Weights of a small GPT-style language model, trained from scratch on English Wikipedia.
Size: width 160, MLP 640 squared ReLU.
Training: 186M tokens, 5686 steps.
MLP neurons of a small language model. Each row is named by its layer, matrix (up: input weights) and neuron, and shows model dimensions 0-159. Each number is 128 + 24 x the weight over its row's rms, rounded and kept within 0 to 255. Numbers have three digits each.
After each neuron's rows, "fires on" lists the tokens most often at its 100 highest values on Wikipedia text that the model never trained on. A number after a token or word is its count.

L7.up166:134152164131070104122144132126144125156145133126111162164099093135135134103125123081131148142181099164154145113162153126113150114122140098115152130129147133122111100122111122118136161107140116105127089117071147110144157141131160091148132155130125122123144106130114116129133146142111104130100133135118111144166154122179120136097103120131104095099160117158121126144042138161095132131160158087147127118124166151106112128140124115160107188123168070139131115191099150142099117164140137
fires on: "y" 22, "b" 19, "k" 18, "n" 12, "f" 9, "an" 7

L6.up210:154145116121122160127138125083179135126167115140147169155161126141123147111103120185123143128130139064132086123163125140100123126097132127061151119118140135171121133121116144092137132091165138120079108110120121130112155155157132102162171100111182110109134142097117130112143145126102140172151113133099139164144138123135140106123092170125096072128138144170159131096135160124125104144131081129134087114126152121155170152158151134113120107164128112123128127111103088099141119141149100
fires on: "in" 22, "on" 18, "ch" 18, "x" 6, "il" 6, "le" 6

L6.up437:086109133183158142122088087135152107161123133155123138160119140124133142123131124172120147094157135111124153141110118117073082130098173149135134129111130145177100145145144108092109139110098127112133170154151095118102117130163133102134103087116131095139113149148100139115090106133145093107139163130148103086175100121157133130107117150108102124125135087180076157137136102146102121143116147171125111110087126136164096106140125108191120140156098106130118104104123127100137109133104159
fires on: " St" 21, "d" 17, " Y" 16, "n" 12, "e" 8, "is" 4

L9.up31:133131160128110139189143158146107132130156118085134145126104112117153161093170110101104136115113160160156096148152107160096082134126110146151142132138107149116122127122101166071068086126143126157132112109120084090116115120159121147126132132086127099143140103122130119114142125118116164133077138149165121126102090112125123134158113148125102140106099092129146156174165152114138144142124108111116116147131161102111137117177147101116158122167099095166150077131128094085104155135130125
fires on: "S" 36, " L" 34, "l" 7, "L" 4, " l" 4

L7.up254:108111146148158097117123147146136094141119140136130130115170129080137135113100129145114112140090138178114096116128128156144112160136095126163205115173142098097158121144134137128076098142117151142084168165113118130133113126123144120110099135144149116171156113110111094143067131099120154106125140161056103123097153122102143148114103117128078135092159122135096120136124135157117147121094093145136107117146112127153146141175140134115135131196110134103127140150112157098138122103127144
fires on: "1" 30, "in" 19, " |" 16, "2" 12, "3" 8, "en" 4

L6.up299:169116146153141106147091092133194149127117081142066134109124157124148107115119112114097106110149092094150093119149105151141123130140115136081167116118118126104137111135116149117143159143166156119099081140113168160119101129180147103091112161130153110110137129155113096094134176110123108105135141109140134146145152091127106100146134146094149137153161132138132130159138124144123138101146096102085158115101138110139079163135138111157138148117097077106116095123138120145104126072135145
fires on: "ot" 22, "k" 17, "ug" 16, "b" 6, "ag" 5, "ou" 5

L6.up253:101108113171168117111089093137105107144131172105118151103126106130128127120147115089125156124132137131067128142126150113067125071162137126130151109149125114137177116120115112151096114137103123136165131168166150135114153136076136144172151116130103093121087123128090098107084103089138088145117122162154101150085140121147091125102121118110107175131134070166109150120139134107145148127183128162101090122110145116134104139153123132131140143101116104108141101118131129133112111141162120
fires on: "l" 47, "is" 12, " a" 10, " " 6, " her" 4

L7.up252:189151136142086096074129079179111172152092103113110173132136126145156147103144144140108082149111136088105129104144103101122120111119123115142144106136141149147140080121152090138094127164130098102151083126117131122124128122169160173160124119135130144172158125132157098145150133125110144092132150131129133115122081125121110117144091112110153131118110132163126115165146115103134091131129120106160127079148132097107123136148156101145097142160105082091130107122093098124117114153093148
fires on: "ut" 25, "o" 20, "t" 17, "ak" 6, "ach" 6

L2.up616:119156151139118164127134104146173127151150107164096189149158093133149131115124139114103100129110117160135120120145118093136118139125146110140129158147134144125105093183128115125116143109134072088137150162099134157134164079156150118148087118094136109098091129124108107138149135126119165179147169136111148152092098140161130130169107192149085134073085117137119153137129107128120102121157147146108137120114124156125133166113152121092161134147118153107109120167124103120097118159098140
fires on: ";" 59, " (" 17, ":" 13, " -" 7

L9.up116:115113123121133150152098115179151141143137142170118125095123157123145141096102127073096102105120102162107149127120111122146096091124135124114095121115117111131127107164116128149121123092181163146139123111102154099098150120165125179099097123102129096115125088118115141118143148094126118110128126123127083127116127113129166173138093139135151141079096117118123144157119153156146105131174152140102133160111137163096165134130143169168155116146138122138199104120122106094063099103150144
fires on: "erv" 30, "ri" 23, "an" 9, "r" 7, "s" 5

L9.up501:092136118157129131139118119100109090130142133149142102139149155111106137141102135111066145116117149143137152140172171087134136081100095138098134107122145086105142132143099123154118150135140153113076095184136115076137176158141123112122065136168148118090098148139128139116110136104149076130128174132110151168169104103112107166125104164126114161128096106160087141116131137099145105127124126150127121178117117161127125130108143109111152118105167103120147158117108139111150123119133093
fires on: "u" 24, "v" 12, "m" 11, "ur" 7, "g" 6, "in" 5

L2.up583:131173149148149132158129128141180136139127134181149126154150098138139091097126092077130102099105126151110122112164106123110134108135105097131121114120131104138121136136130170122124142111115135122103090133111102073159158091147126129131112151108162096157114166125116106141142149120102066161092148129091150131115098127130095174126095142109133102062103099114097120175171105109127116107095170124104126137091132158116130135173120143130145152159114125110152156154092088108145148125129118
fires on: " " 42, "ess" 18, "ied" 12, " b" 9, "ence" 5, "ount" 4

L2.up584:137144186161158190112134106098138129154131123158170146134144120094151140094137094157099118097136137085161100092100116086104118172115112109159118113154132159147127128128107155115124117139111140087152133140109146163156186075146128138133133102146124156144143191132132111139128119113128119158154145142140134122128129125084121148148115105126137150082116113120121150100148134113104112136127116108162118128080157157118102107165152081116150177165134090114181130159121100118115116117140125
fires on: " " 75, "+" 6, " (" 5, ")" 5

L8.up177:130109087080152126112094155191092124136113109165145131104122125151108151138149072097127123154103098147131139119133123128153099153121123128120091102135150161125140120121089160108141142112169151135187100130095133141112118162155150116113099127072146112138125147110130107123141132105106115089107123137111155144123092086156199115138090150148124142151105121121098171123107132137105115133121114175120124091152124131150119136162125108158148168126146136122159104152107145124071123135181099
fires on: "k" 28, "ak" 18, "an" 16, "w" 16, "s" 4, " T" 4

L2.up207:126152146141163155120116115105111155124174097127162161182104120088158097144131117147101129122121153103109104109106132104106093148099128140149136135160129189185092135145118101118150125111128128090153139135115152134101153136185125146134076113136146102170122166142096120149160094120114118158127116118128081145149115099105119133158133098130114138139159103126121189101098130121122160119141125158189148151105153121129133142136141094164160142131152083094153153144105127122126086139146127
fires on: "E" 19, " first" 17, " e" 12, "W" 7, "N" 6, "tern" 5

L7.up286:126148092166181144151120101130157107093144138104161155136123134137118208136141128092144095125156165116149154143179152100122098071108140108125130126125141105144122112121131139135121109159106083139147113116111159128168135128167158094104090142155152132126126139177075153129133113119116171133155125112137161129132131110098135160091140129119107159166139119155097093148107152125157149109106122145131139174147138098116142150129132115128157170106157139139127130098076131098122118116177106
fires on: "," 31, "ri" 17, "g" 11, "ter" 5, "ch" 4, "v" 4

L7.up513:170149116160130134130131110146147110112157110150132130165159097125143119136193129137117097122093128138118125136178108139072128086124098106114129141118111145093090094067147115088135111129094080125131087096060144119112123144132112124145114125133158142158139109133108097152126120105099154129146142165078095149139147103139158145168151094146062158129166154122113113080136152118130143094136165115137122150133156147140124096112162106142131126154111122096131118113110104112118099132122120
fires on: "m" 32, " is" 26, "g" 22, " are" 8, " g" 6

L2.up486:136098152147145159135137099129115111143110149178148147126154130120157104137146122143138131128164107136114142130142120085105108144137122120098091123105138197201115123123118098124083138156132158115161128147170143141115120139142147127110113133149110138122086143062144161110105168113153137100135123147128143089133145118157129118152127059133091148115116130145107172114133165107148138163126125120160076129112173134105097159120128097137165135116196139111138127138120111124135108183148152
fires on: " was" 32, " New" 21, "w" 13, "n" 11, " were" 7, " first" 5

L8.up135:109071147145103145141104105112120153162129117153127056136127112121120138125167121091132112105140130125143120131156111113104165099112143113124117124116128142146055140110146142129159098142150116099164100148108135134164096156146140099129098116144149111160132157108117083119159140113110147133153133137106196114120106139105133155139132161124098115096106123145199143121147141119133116077162145122146097135078111137144110109144148126104144115138136114112147133073128085097095178159095115
fires on: "il" 32, "ition" 18, "p" 10, "oc" 9, "g" 7, "ion" 6

L9.up248:152157087083127171115077137099088141158126080165084080105153129117131155113184131118118143103172130156111174136121098127070114126138132173134147107131130134152067125108131164123162120107146120097122126172113155132123131150096133143145087128120134123129107139115081150155163105139128093151118154170135110113107113130127134120096117116178149112112149114170150127116124105120138144129135130094086085135096147147133121130130114114129143156134134132117084133125135153115155156101149171
fires on: " b" 12, "ill" 12, "is" 8, "ou" 6, "b" 6, "9" 6

L2.up622:149108151180106157127092144147152148115155121149116139163115124160171137114114132156127120111069127174139117127117187103154146121115127127123190136139147101085107140146142124073148125142127138135129154147124089138159133172146169160122129099086155107111107129127101118109146117125118135122116185121148098107135094081184099132172118172115130140150118148103128146119130134142150107098159152139153141131111142134119096127113149110151146140157118101077114133133092145088074132142127105
fires on: "°" 28, "." 27, "=" 15, "′" 12, " =" 10, "″" 7

L2.up186:130141160114142144109095120091117179153173128132115125114163107137153135069098099109137153085174142119127152096131119144125113102112134130129102129141135154135126139134136135080129126105091157101143128115138142188098149140089095127160127091103120093133128156124069109126126117107161133134136120136098067180117138140116122073141147109089111152116139121155135134132080141179115120100169120124182125150136144119153156146165155080139118138115166103100138131144100134134127112146134135
fires on: "6" 14, "5" 12, "/" 11, "7" 8, "0" 8, "4" 8

L2.up184:144153117149101145130118108140110127113175082132121134116091113152158131113126108116123134105125102114117116144115158119137107105124151105130170157144106092122117150138112132136118157083145076126106145162094151113134131097175165111129130135103140108167112137089125096142116147123121164126129166142133121140121066131183103113132067155147106109111079119132138078103128138139132100074164167157129148166111093162143097164144138136121142130178132144116115095118126137120060136146111119
fires on: " /" 45, ":" 29, ")." 8, "→" 7, "." 6

L2.up485:158162113116082140146138080098127125116176106142108126088142122146153112146117102153115108108103114127115113130123112127105080092119157155137109142144140127155101079195124141124140124105171098129124124162129116140169128107187144148106115114148130133143094102123164079135159101129105172096098144134113085139126121136091116107090109131150113124103107157157157161125104109176125115109108130133130128140118154157162155154133117095085145133133094121097143119118125140116060146170119118
fires on: " \"" 60, "\"" 11, "0" 6, "ame" 6, " U" 5

L7.up401:096117107089093119096115113092164193132121087145124136137116102129161095156112095137092122106165152124149174117118074156133104098122139158100112162122123135160127115189153125173108110086106131153096112098126133103112113135109139116136177150086098094109087133094107153134142090099162127135133131121150099132131150127130083133078117119119187130147109083132108111099137125107111129127117145154130131135100137121121143157149153179102163125116126105122149143131130138116137112117156137
fires on: "ar" 27, "oun" 18, "is" 9, "ri" 7, "v" 5, "res" 4

L7.up462:113142179155135118150111084113189118090109143112134117135147109148157122155155161110139124064157163129101114124148109102150115146135153121112180146186132151118128129117113107095104145146119100123087153124137146122138096099117160131159138084136121096165135121144101131141117130116176140097089168156115121118155139075128087148124139133137142137123163134111124147106152129139165193143143159108152142138109121142140137141113162118113147166158138141119118104146087128087116099082147149
fires on: "es" 49, "ing" 12, "er" 10, "ed" 9, "o" 8

L9.up234:149139163178108105108114105131161135168121150093136093150133161092132137137130084144153151117130137165121096102167161155089124102136151097160132109145107115143118109105120174151107156129145132143101084136150132107157174112112161121104075132122106101173144160103159140110096133125122111116090109143102112111163125134148188092130097108121118091142115135138129119107128088116116149126173137142144132146133107126113145132130134147149119140149077132109121130156136111087185133157091179
fires on: "ther" 20, "ary" 16, "ew" 14, "y" 11, "ow" 10, " |" 5

L9.up214:107119123118155139108098115150141174102181135131140143146163140164165150144186155136128144112111154081131116112102148080131095056135143123154123167114135079117133085128085161066155110117082093112129123124143124130117160092127133138127105123108135115097133170156139157133130124102107154131149136164115113117155108134175133162123162139115134129132098135146156123128132097126141146126121150181113089101133126144128158145134109133150163100134104100140088110121121142135169130137173153
fires on: "a" 29, "is" 27, "le" 10, "i" 8, "-" 5

L7.up319:135151155132118141096113124135124152132138112154192130108149086184157168167193110130124118129129108120130180111160091181144120095116154103088086126135128140154118116080120135135126139112106115104145132084117152119161129123179143154121179120142160155157155126126078165113148108128126101120175113157103137153151130130138154135106165139119137125118175147132136130123092128124176162112150151132135111111109157125142134127119148095141167126163131172126095102159113139126120104129134112
fires on: "ame" 22, "ts" 12, "es" 9, "ing" 8, "ed" 8, "g" 7

L7.up277:112141083107127181121092099131132164112143125137102116100147104114129166110182124094119125136143119116092158147123129090056126144112143151087169118174147165147098115085138157129134088116139143100157127132138134134140169160158172141163141140127121100120152153160130113104120121110146089101088111153127160120102137093159138146093119131123103113113145142158146146088152135133174117137164158156102087158120157129112114129172146145147133147107107130108099110148099117128123148171126139
fires on: "is" 28, "o" 19, "ou" 17, "ar" 13, " her" 7, "eb" 6

L8.up195:142099111133092152134130123120147106121094116136129144093161100153135153126101131110118132091163152099114134094129131145121125127111132103088111154094125085144133134154102152117145109104091129124100150116157139154103187137135136140112138135134167160144084158138110132097172101088127114115091162143112083070112139095126142125116156158132176137117106146122167126080123117150153148118105104179150145097149128192126081146138131109124093140142118159091151128091134162157114149147158134
fires on: "ap" 14, "iv" 13, "e" 12, "ist" 9, "s" 8, "am" 8

L2.up580:138152171124144164131136112115152124141134150136173140129128100074137125162155115133137134129147135139144164126093096092078103147120132130109112114144164131143085143135105161085098122144090123108106123143120190106140122133131146154144137153159150141151119122126131126147136154114140127121124135142114072123123154084145135124164151146125129147168117083100141193112101152102109171132135149082194095087089154134118151137138143115130104162137170110115160134148106145171134111162103146
fires on: " l" 27, " e" 21, " was" 14, " the" 12, "n" 7, " first" 6

L6.up97:122126144119132141112137113130124118127155117149137141160109159134104115086136113142096115095099133140158128144124135151091094114119148146127172122135133171126077117112137136107125114086095145116180155137139099116126172122086126122164133137131129080155105138115118166125084089110144162111135107140131097103174103123139136097164135120111121118109108092147096199156143146084126119132135121081193118084099155141113138142139137119155174153155120130149134070119095141116125108169106155
fires on: "al" 16, " Y" 16, "l" 15, " " 13, "ct" 10, "n" 6

L9.up316:146129147103145111119160128064099121132078104140111108135139110192142182107145102169122111125156144116150096161128118141117162135095132118148114117147134100136087098138123158126109114163094128141139092137141137102138139193167133150144137134094108162170104125125097092116127123104090108158156131141152151109156155096096108147180153145111131124141148114112146130136126140150157167138115144126152146157117124112143110146133148152122103137111066129117119078130146086136177138163134099
fires on: "." 26, "p" 13, " p" 9, "ap" 8, "ch" 7, "at" 7

L2.up149:154120139135114113142098141135089128120137102156126135079129127175129158145139135131108068118131102117115147119136128156103164083115158137148112145097159166098127125104136117121097145087154155092137120126127170134108138158088098133147163134134124136148123129119131112118130153095096146091171123188109095140172116131179088130137060118121108127095096140142128122093119116140132136110143148172119114133099129187146129144118166112151140160140155143114116064127134081149123148125140157
fires on: "g" 17, "b" 16, "st" 13, " re" 10, " e" 7, " de" 7

L8.up453:129167127177102152125090114128138118133106095113116093122133090121124110094115074165137139103134166124146089104123116113118125061126179144130171120110163148185132113130116138132107130098135161099149125114131131124158115124145151125096182133141156125151136140087116189142182141131114127140113111159114096123107142149090158096167125117099124140131141124144118136147091147154120146117134138120118105104165117174136103112125160107174106153113108158147085107133105170146128088105120110
fires on: "id" 23, "ic" 17, "ost" 11, "ill" 9, "en" 7, "il" 7

L8.up357:139141145118100124095115104130109129160160111087094096136128147128106155133133094136119157106142124097119144126114112126127149130114120127130109146146134171175159113097114137118108178083120147090173113158114124095148166106117150099151111146120139060098143158098166151125127127125157129119121137148182154126117139153148106122097111184124165163143147098154123137159121132160084116097161104136134133124110152179132177136105169126141097116151102109085133137110117142089168153113100140
fires on: "tern" 29, "a" 17, "ran" 16, "r" 9, "i" 7, "ic" 5

L2.up102:126131119116104107126134118128141127122117093145102168133125125170162103125133098139102098101140144128139102112147129125168084109108131086127130143126156126158137135145128155111146153114140086098136157139124131117108157066158123128142105130093159110128102092105122107103134185126115177117166164163088160115122103146146101111147092158104101122127055145133088127085116125129141110068124158124077130102140132175127141185120153127126166119141097165122142102144134117125097124128158112
fires on: ":" 84, " —" 16

L2.up125:134193100126126155152154095125141154136141100132133148170132122093191117114145090116139157099159121124121114124169097106121084090148142157149145114121163084140105131194131121126151110119162099071120122118107161136106158070130116146163093140094132120166135146095139113168148116116120123150122164128116128143130133119101121136114069099138116140095101121136124096124107108140131126124153137101150118107072098165119105126149129132154145132165150101107150168149116120142111110161145140
fires on: " " 88

L9.up170:167112144144077140150129117101102114133096129104135095139101085106137167120159110173125070120138173130148147159146089141108113145121116126078172133087151140125131074116097114110160127120093128108136128149094144085118155114165134146143168078107100158161107140113128162175158094127135150109139147136131144136153128139147124091135130083123135125169112148156166144135106149116116126097092151155106136116109132108112123101158144123130125139153142108121125109100116181110104100095103152
fires on: " " 22, "1" 18, "0" 14, "8" 9, "." 7

L6.up132:133107134136118133093095113114174104123130099178117120148097095146125155132094130154121102144144104065112107083126132119104134105113109119137163137127151162106080114118086099102155102154128161123120144136115088147129091163144149121155099130126148126170152188113111096074117109119118176175132130147091141122104120115081146125146111130116107125097097151130182129092112149116120128095119133105131134102101123145129145130118145121129069107152162097099125136106107096131122113137080113
fires on: "p" 36, "il" 19, "oc" 16, "on" 12, "ast" 7, "ac" 4

L2.up591:121141139117178148080139143122121126152129182131111135149170105112119132092081109121108152101126157131107124133142109134159073127103128164151146156167176145144117158092150112139111145137126147134088122110150155157141150128081116097138124067092139111100123149099111079133171122100129121155074150129123098156136125108126128116145113107100130156122131112177147135102086152127143130083132110144155110116151148126145129170139171097138133143141145094121086157095094109113155111141127103
fires on: "E" 15, " also" 14, "3" 14, "0" 13, "4" 13, "5" 9

L8.up362:155129132108156125133097143124110139133107146125141101141172092142144161092140121160097136141082119083113160129142142135091114122094043117081071127159125111119132097111109169126088109143159132132140106137105073114136154133123122113135125115122153085106121133145121116101168153111149135141112117145155101136114137125111097085122095160157136155109147113138116151111114142150162118126143107151059150139144126115117145142136149151134139129152147096121136105103110139097139094123044116
fires on: "er" 41, "r" 11, "us" 6, "oc" 6

L9.up105:126079149122122175163135093129096124107112132128100157133140109129121173128153137092100126103114139105153086133121148143154129165122135170155147093159098137150125120107150141114179149160136087134158112133113127105172116122140127123143134105104117108096107153156097134095083143125101136104149127168107151108093127107162071129136106152135116126141109128124129130076116142188088182182122139143162147112133165119135133132141161113140147135108149142150116116137117154141113083179132087
fires on: "l" 99

L9.up13:155112131154139132109109125125130133128175135102115173136164109133148156173093113142112095127122167100101085143161144113127101125121195060137163135088121121123134134089116121098106143114112142108097125102109111140167172150114167129125120085116154131133140162107132109135114128087092131114131159143126158125150185149128177083136109121138128121141167149163154080101152147142171139089130133109159114124188149126138156105124132146109141110138107119120143137145108140118144140154113170
fires on: " |" 27, "'" 15, "y" 13, "le" 12, "m" 7, "em" 7

L2.up353:165103153137136139105102125110124138137120139126115110148116117108153125120081068088113145115156150152152128151176123192208115109101143134114171151163124123142130148136139141140096143129115132155090143139114103141155116134119130154125114096088177125119112125112106141107121142127103137104071124122108086149124134128135092113110107106090136158128137145154182137105096149165103148097121136151150133148112168116172089147106157087162111127133130130100121083091092106123101141135112115
fires on: "°" 26, "/" 21, "″" 9, "own" 5, "ied" 5

L8.up144:131133127131183122125164119093166127202114058140128112122131087148133146102132124160096096146143118147117117114105141151168144093113132111110160146156138159157110112125115165163097130138118114100128105148115122105164151165167120104127143159125164124149080108150085164118136140126120136163157113150134126132107159124083087103084140118119153149075131110151091115128130137157111129136091125107138140128100134128087134143137103151155144147137159147122107110184104109157133129154164123
fires on: "at" 47, "s" 15, "ch" 8, "il" 5

L2.up528:159122120146151164142113141091100134148132123106129119133124141152191128088110070128120135118111177176158119122160158148156160110105118170135153134153156118153128148129107133081131134153153109118136125115114122149140143124074149176165094112137112142125105128133079136142112106139162120127117172121130093156148121119156122128158124162115141160121157142137133108102127143138192119117128107110168179163094162114120099128141172091162121152158101090107118132131086099143091142133116126
fires on: " (" 31, "/" 29, "°" 15, "′" 8, " d" 7

L7.up89:105135125114095130095108088100135121111086145127108116128155135145191159120114122143135116092123127142111128098093119141137092106131103133114185142139146121133116121176087103131113134118121116123096140135103126127111086122122134152124109149112127104114095128137138109152145114135183082106081120165120101144149146133136121106121150139133148145158203095121111170117109168137135129068155121130138093088111150118138120153119176136115135140146054111089114179121141164144109138146120167
fires on: "ot" 44, "z" 23, "v" 7, "is" 6, "ut" 4, "im" 4

L2.up594:129136152173129131071120140135126119118166139156163121163100132133147128055112087140111146089120140116107142128155165117166150083086106108141128135124134145147122147169156128096133162121131119134109130131121122144178150143093104127139094087088119105155125158116097109097100119113155077127095148098112086136107156098150105137135112082088155144123151139132135079137093178104149127125151101127182138105109131135141114126162157141146136117109136085101130122127085113121125127108109115
fires on: "|---|---" 38, "°" 12, "0" 9, "4" 6

L9.up177:114131179125152130145145137126121112131134142150124137160119105135124154164143140130148130129112119093152095161139128126139139097108122156176137163130102137135158100137136093140118105179119112132146132127078148091109100100138140181134096104094142141122092111120086092119096126129090164100088133129120133128114122137185116146151124149105102153076061102128160163092133125108118180117140133106125093160129145146133181148143151116160136097124100129154061110129146107111112137161121104
fires on: " l" 50, "in" 15, "ell" 15, "or" 6, " L" 5

L9.up87:120101092159152145100127147149125119102152138136117162149119129162145136114121066144100143143171124118110140079118136101134099105133140136137140137089112112121119117123148133160150119108096136066127175136123127141134139128087107173148098142120142104106126148116150117134131164137132167149206141152112119171074142060135117158125129134124143147108107146124093124156113145200156131109148160122165111106081119121160185170101133115149121129156153115132133114126132139121127120114130108
fires on: "t" 35, "ir" 22, "if" 7, "z" 7, "r" 6, "b" 4

L6.up21:114113126132104114100117073111113151165116130092116103161152139179114168130090139139140099130138151135100130122104154107097116116094142150115118144141156171163088155142118107135162098114104148129124144124166115118135136117167170148137103094130153109141124113159135149139123123120129161103156152134078105127115131152126138159144094183145099139103142085163092167075119146101106106150096140134168107154119159151158139114154132100183146099127132114106097104090121102103096102134120149
fires on: "n" 25, " Y" 16, "al" 11, "el" 10, " de" 7, "o" 7

L2.up606:166123163122142154085140140121112139160129137100178160126133144102196123066112102147115123107134101129127172115122137129120139122129101137140130151139149145121128110127116149119143166135088136121177123119120167174095164136127114131117130086103125114150107162132109086136157119125136125140100138116118079111111121086140086113124126116107143206123143126152126119131107140116115110111150109128143130071126160120101118165130185079151120152115166085121117143155077147149140096111108145
fires on: "0" 17, "3" 13, "5" 12, "7" 12, "4" 11, "8" 8

L6.up629:138158153106144147144099140123114187116118108096159103117130125159110116149148104115145154096119173078123150154108138133113123091109144079150148167154141149149093133088138162109065152107093147094104145139109135131173149117107126097128110095095163140131169151147146145143164093117142152125127118127107091116145144082138167116113110162140120128144124128171112096102152134160136138159093178161122098090102132109149167141120133120161152123122110115145115124113114140107128144100141086
fires on: "-" 100

L7.up95:075139153197136135156149134133171147091111133124116106161120163136139133116118118119136138100123156153107147120159102138122120154102110147107174114129106155119176131124143113092083085162105138131139129150103109080144107123114138140101116125143157044151139131099076143109121126108136152123074122137099115104137129132119096118095100103120138128134145107148086116136157141098149134120171067105117114116095122164138111130125154079153136128131079121092111133109124114110108104105136144
fires on: "ow" 21, "en" 15, "er" 13, "es" 11, "l" 6, "in" 5

L2.up381:143116121159159171127110143139142133098134160122145166145120112135162141104107101126095109105105157111139112105104170112132099159114148141120129138142139160133127118110151138118132116121144144103162150131143108158132108094092149151111096091083129137145085107117090128109182086104089120111098169108116126120178144109114088116163117142104123135121124150117092134088079129161142127104148117100222125144124150100134126139149175105148146126106118116093162157115096121116101136151122085
fires on: "°" 27, " " 15, "″" 14, "3" 12, "′" 8

L7.up297:123126145147152114118111091136146140130111115139136130133151088171133115132134110120104073117143087142116127085146082137124131173125131128156134124146082096123096090124138127090105166128129128129099117118122110177169150147112158105109127098148133170138103181091097152072143124093095096087121138087128102093146132062129167157141093137143181175093132124101185111143126132139152119146134108125093136127157136121109121122138143120128090125140108116111136114115155103120149116149114150
fires on: "ist" 21, " |" 19, "as" 11, "s" 10, "d" 8, "8" 7

L6.up22:156160127125121137139112145142111148162112099132125159129182147136102133128147125162121115149113128085128164168130128134103128126099123112134121114129133170142116091089156121091128110114128127138094152130111104107146153130136142148149113141097185109088172131101129096095141115082130142117088114126120082099132139156163132110107054192193138134107128151152122117116146131130132132096171148152129092123112126148114112146135155102154102122188127170122111076112096121160124149131138109
fires on: "|" 83, "-" 17

L6.up620:132171140117106090114125120135139140128105157110105137149107115126172152067167133161098093132116155107087142067114109128105085104121097095115140123114153112114164066167104133156114104159128155130097138147135137099097129125128130168141138123124168100130100135098105135147146140122148111126119128124136128110114128115087117132123133080106145144176091148111104093137136147124122142141143110136115091102146107153087145168133101141148091142143129099076136104137083142087100083109110160
fires on: "s" 18, "t" 14, "d" 14, "et" 12, "ak" 8, "ent" 7

L9.up512:143101130117164116117110151130108100129123136120152139154102117115125131093092099156113156128116181130114135083096141117119137120097136151169146130130132165110131095155130160084136148078103159112142143163161148104105208130100131116141120114126096112078179127115162112130159165129119115134114148103152091126143160106140132090096110136118166130164112123151101117169136125202116099117154118134135130135115161109108137141131138158127156165162158124103069129130123148133160147105122140
fires on: "an" 19, "b" 13, " |" 11, "r" 10, "tern" 7, "at" 5

L9.up601:185105143147142122143138148133098144121091088127147131151129092128138097113116118122129119138150128132091113155135144143140153120102125134133163119131173190170137093150123123144188165118100101118110140108111168122191189111131140117156121092115106098119132118159093121138118095100112142161084154149145141164143083128101108132134095131107124109143162134142118103109107142115101135118130133140162149115123139100063125141150134093141077142165129143097115130134138111140137123073110176
fires on: "y" 25, "ly" 16, "." 12, " was" 7, " is" 7, "0" 5

L8.up576:134128135129122111132138083146128103129136106160119114149119211119107187139146120090115128134122141095178115157115146139144098118111100126137162138108138113136127091155124122130109116127168106101162127129085116101125162112111125103154089097112108121073117111135124097161158145143111109093128128158091129153182125098132140111123110163100094153128076136142133128132078122151096146123123120132143153146139118103092163135104101134155164192135144084137136128132138118140116116161087079
fires on: "l" 15, "n" 11, "p" 8, "at" 7, "i" 5, "iv" 5

L8.up426:144168136094099112116123108143102155156103145147105194121152127106133169105136126143139121132109124099124128121167156143182118122123167113128159138107113176128158141125135128100108142099124122094105141124090140116116121135161156157138138097117132113099143137118127150158142123124164138080189163142115101130146148141145097095113109125124152131150140108114091145117128111147170145131160079161173090069140116142122124178172133138123154161144102169137140102140132138119090102083165110
fires on: "es" 29, "s" 14, "r" 10, "ed" 8, "b" 6

L7.up583:134086109120115140091133128109107176105104114138150157122137138186129180132144101126100115115116161103152099142113132129126122163127175147165120160125145121136119120090132145133119114118131075105112123158149157122114149147099160158163104130130186126112133161143133123122122124124111189110134121155143130129102138070165103137148100111133125152156131173129178091109130195149137187123121104119130096105113149103126152117121159127141162144133124145117130125092129155145149106152070158
fires on: "9" 18, "8" 17, "r" 12, "\n" 9, "l" 9, "2" 7

L7.up535:146168083093111117117114133136122092110120085086139158099142106155114149135143109125134139118120140116134139094140130162143132081125147079110116112105125124151150108120139132076115158128175145080143118145102117118138128201138164150109122132127162140100138141110114161117147149144147129140128102148109117149126130164165153095112137166087054121101132112144120172123109094133144206142166142154130110089134123145119120136167146132133156117144119113153093159160091135147107109138140123
fires on: "ing" 33, "ed" 15, "il" 10, "ic" 6, "s" 6, "an" 5

L8.up475:128115102179111086118119099085098113117167129150116112127142150075144160100136123109093147106129122133168111119147099135136142123121163099123136132116135154105081125174102157119155110140130129116090152091133185106115105142130144106139145117163136095138120088110092109140092148138079174118140107145117089133178151121135167129148133121120076131132109142181125143089114112118135127110091127092123116126102197169141143115105124112146122121117106130123106137148089154118111164133161101
fires on: "y" 51, "m" 11, "b" 10, "g" 7, "ob" 4, "se" 4

L6.up262:157118108139119131122110147155102119114141088158084160142137127138120113117114078093132140125110087087157150133145144118179121073133137144134139097115126095109177136126119116120092125134180118099128099131098166156138121111098132096143063113109138131111122116122094112120101186126142156096138123159126128145137117101176146133146097120114100132126118107143126152139087094156156140110162135094101127145110153175092141121135152089131158187127139131113149076175147139126092122143126125
fires on: "l" 52, "b" 10, "en" 10, "k" 8, "p" 6, "g" 4